MLP neurons of a small language model. Each row is named by its layer, matrix (up: input weights; down: output weights) and neuron, and shows model dimensions 96-191. Each number is 500 + 25 x the weight over its row's rms, rounded and kept within 0 to 999. Numbers have three digits each.
After each neuron's rows, "fires before" lists the tokens most often just after its 100 highest values on Wikipedia text that the model never trained on; "fires in" lists the words (lower case) most often at its 100 highest values on Wikipedia text that the model never trained on.

L6.up665:521483479467526528514497455478485529479490493465532499533467495511498529484502466482521517468467509495513502519530553471473488448489495479554535516511524488493530491516493539486477513519530513480536523497471512495508480490522470578481530503517523463479563484522459502481492550543519465498
L6.down665:516526531522500483457436490495493493495481514502471495498542529516516481492530524514506497536511512496495484485458486503518467527483477538438458492496514491471477538515517482542461500482499516490484508521492533471503502534500524479540485506484473538509427491463505465490480454500505503548
fires before: " |", "30", " the"
fires in: "1", "2", "5", "10", "12", "63076"

L18.up573:433509510521511560478483536526522515538499546479494471507524533472523482484499482532521498518451505502556493494499492488485518505470496421497507463497488482503474500504474543498520484532458467482511515611442530505460498518498490519530526532458493462499504561520479464445521492533532516493
L18.down573:469478502531515497485528484515510473514477464498509484532508519496521528503509501512498449482497480493496517497505553474530470455474549495519475444475504551502520499438505491485465481510513521486473540424497475503524531463514496492475539521492532477534477464431461533518465509472497521492
fires before: " |", " in"
fires in: "4", "2", "5", "3", "6"

L6.up1465:491526513484510460526470538486495470462474514482499502505488469463542525474485505563511543504495482470457534518502505490523482487496472492456487493519474480463481541525500537488528474514463512485510501465520482488529512504508507524512446496550501535484498486500526468537483497477520505507
L6.down1465:495499484478511517504490491502497537490535515498541511488505508549539466531533459441476480532530531531522512464478457481471527508479529503521460502493522505512534452512513467453515532464547506468517493495484459509495525492499479540495546498465507493544520550513473508460522498504501459521
fires before: " |"
fires in: "0"

L2.up1182:535469449568564487534483502460455450510516490541523482493511547511508490497508497510518480529485467454555512547514496506534532539508520499478495514520537506595477490536529473494491528504481512514499493509513512509460484498463539498480478513537530480462523508507519512538499484501508507477
L2.down1182:497554515439517526467552503531513525480456523480505508508482469495480529506512510509537508494517532537455467457466485479501503499501477516512501483485493538439507535480493506541520451498495524492515472496483476480543507485549445522508519487490467485518467508489510471506531520527487490484
fires before: " |"
fires in: "0"

L6.up91:475498551497509506512470449522498479504515492504517489518471489457499479497516511541481472518469489495499517545497481514472501475496512538524503497514529469451549524483495491483498486500485489486469495505460495507502468507500509488482507516495513533501514526534520550539516505514507505444
L6.down91:501499446479480501471467516504537521509486476495475471524505484529461498465509525486536512534495491496499455476521492477506526497477505499517505498503483502488510494499534501505480490496542459487482470468558555462462494492522468531487504533524520481488543481494488478482474471502535505494
fires before: " |", " place"
fires in: "1", "4", "2", "0"

L2.up576:521478497509500564538482509510537493485496482523499513515480542457512533500469471498497478507538499502491444535484513524493463491531521507475507533511470480496520499483492517461502462495496506505515476446473490478476474442479447514487555486470493509505510515479518509471517457508525515501
L2.down576:499488541546523460512509485429491500506491513521461504492514500483511518499555531537529497469525555510495520481543474484494457497456512475483501512491531523501537518511538495527480514512493529505497481539484509516522535524552538523510498531527517528490547482536514494519486552493515537464
fires before: " 1–1;", " 0–0;", " 1–0;", " 2–0;", " 2–2;", " 2–1;"
fires in: "0", "1", "2"

L2.up1307:512510555506544472567496515515503506500509461488527518456531500495508458518508525495493496532542479529504503454485469493524504476523516497524521503449492473469482467505493531467522524523521489499504529460495505503441408468501473500511509534475473500494545518536484487477516491473494492583
L2.down1307:487488480480533514461453466519507492495492511519482470526483531504513487526489473522471528470464553468467549496516501539486472481486466495531522478515484526560505502521483508510486476470438550447498547511541498566501546513506528485503483505523503470494510496442518508521517492562501515484
fires before: " to", " of", " it"
fires in: "due", "according", "because", "than", "attention"

L6.up764:518469491516538520500513493492526489551491517465516501504466506504487522504511485493482488507515507507512485559501500497448454508499555460482512486520527519489557492502494488507564479517439521439542547478509490527518513510511501464529535521440463498528510504510488514486514494505466440447
L6.down764:464490497440465484468470493458455507470456503520482506495523470476566476462489509551516506476492530517529502475495481523513517492495511503510467506456489501532495525456533509522442534490513528526499499511490536482503494506479497487466483450524542491499483514526488495468498447527544528553
fires before: " 1–1;", " 1–0;", " 0–0;", " 2–0;", " 2–2;", " 2–1;"
fires in: "0", "1", "2", "bronze"

L17.up235:521438463478515476529509491512516505513476508543530480501538484465488501526504456509488504487510466476548478468542515501499481483492484475507487519495515511508539486478523517518483477512482475522527523485523462504473519514501504529496521503445476521532501484482545527491484511499493483476
L17.down235:510567516484502524512513472485467491475492493500458536507451477537489518437504544525516528523499487482488538521488507489540523522523530479520520475507459509505421505491500493447485545493542509485486501495489551506532532477498516487518483511480571515464504519511490494493493475526469513504
fires before: " |"
fires in: "2", "7", "1", "6"

L6.up488:515480527492506498518461527492522478504535476522488493491486510501588541487493473498484522477497494498514473532464515476521438503475519546517536527519528490513507518519524488485473524516498519501516494455492507487461506496506500537474518488507492507462464520490488484483494514497469509507
L6.down488:510476545493508511480469533469489512487492486475521513516505485509510459467464458493493500524482514515509572449525486491466483462527523530482519527502492500451514523461490503471494499518497477527482535514518507494554514489463473521473526537505447506545510532485516526464491525488507546478
fires before: " |", " /"
fires in: "n", "w", "7", "e", "6", "1"

L17.up1279:503522486449499556478509502490447525515424529494515467498478530502452500458517496550514520481481488535487536552514495467487499506511515491479543464454528475526546499547524475531450562514528474469532517500476508503525496505544522494505514484517515448520485491480526525465492489536522464500
L17.down1279:492476477531499496565475510516513528512497536476478466538512461510551517492520512453510471522524466431554492469498522493462475541494510533460518472488501518494509523443511515502499447491494470504466493479500494533466486473482520522509472487500501517484509486485519492501521474531495518518
fires before: " |"
fires in: "3", "7", "5", "6", "2", "8"

L18.up1495:506497469519511489532515461463479535489523493531533508489477455524534483465524447481521516513526500472506551492513465506516457482505489519506563469492497495515500558520510485542502482536484501524489540474505553500506513501488521515527511465498493464512480526512485484506512469514473461479
L18.down1495:532456507484527502501531460505483479546507502579481513473466515514481466484528539485503545442555461507496521537485496481487499504457537472528519505498504507500477487495489472492549513508551531525489471491531511497535503519502489484500520492489470504513488476491508490474481530492515531467
fires before: " of", " well", " a"
fires in: "as", "part", "member", "both", "son", "daughter"

L6.up1577:496508507484511505490457504475497527454544532489468507503505520475478524516494490518487528531507512508526468501518509468504518462499452442476561501471471515503476475472555470507527494516509522458499491479504522504491490523511518505528528514463478488496515514514514518517478490500444534500
L6.down1577:500489535504521559496512501514505505518483465491499460478494511534517480502503562470484479487460456470512485492467533532530511539482520502498461515524535493540515466504444475467495497484523493528481523509495513509448521462495505505537451561535529486491532511497510509544497541532498498484
fires before: " of", " –", " to", " as", " for"
fires in: "medal", "known", "one", "due", "outstanding", "consists"

L2.up1120:508492467503511470453491488506516512467497550489533505514500467435551492557457485481507469540490513541471514556497505557527444533528501499470512551556480472471502455544478525458467470506487481522511525496484516530516498499529503467472489520502513507479516460498495541509452516514489470512
L2.down1120:451526539484518502527508508490506445484483458513464515480481517519457430448546512481537488472574556507515510459482509476450553474483511514464500455473522518512507512479520503531541491500496537482480454484516465485480491478520482525472525506469483505531523519491527484461512498495522512473
fires before: " 1–1;", " 1–0;", " 0–0;", " 2–0;", " 2–2;", " 2–1;"
fires in: "0", "1"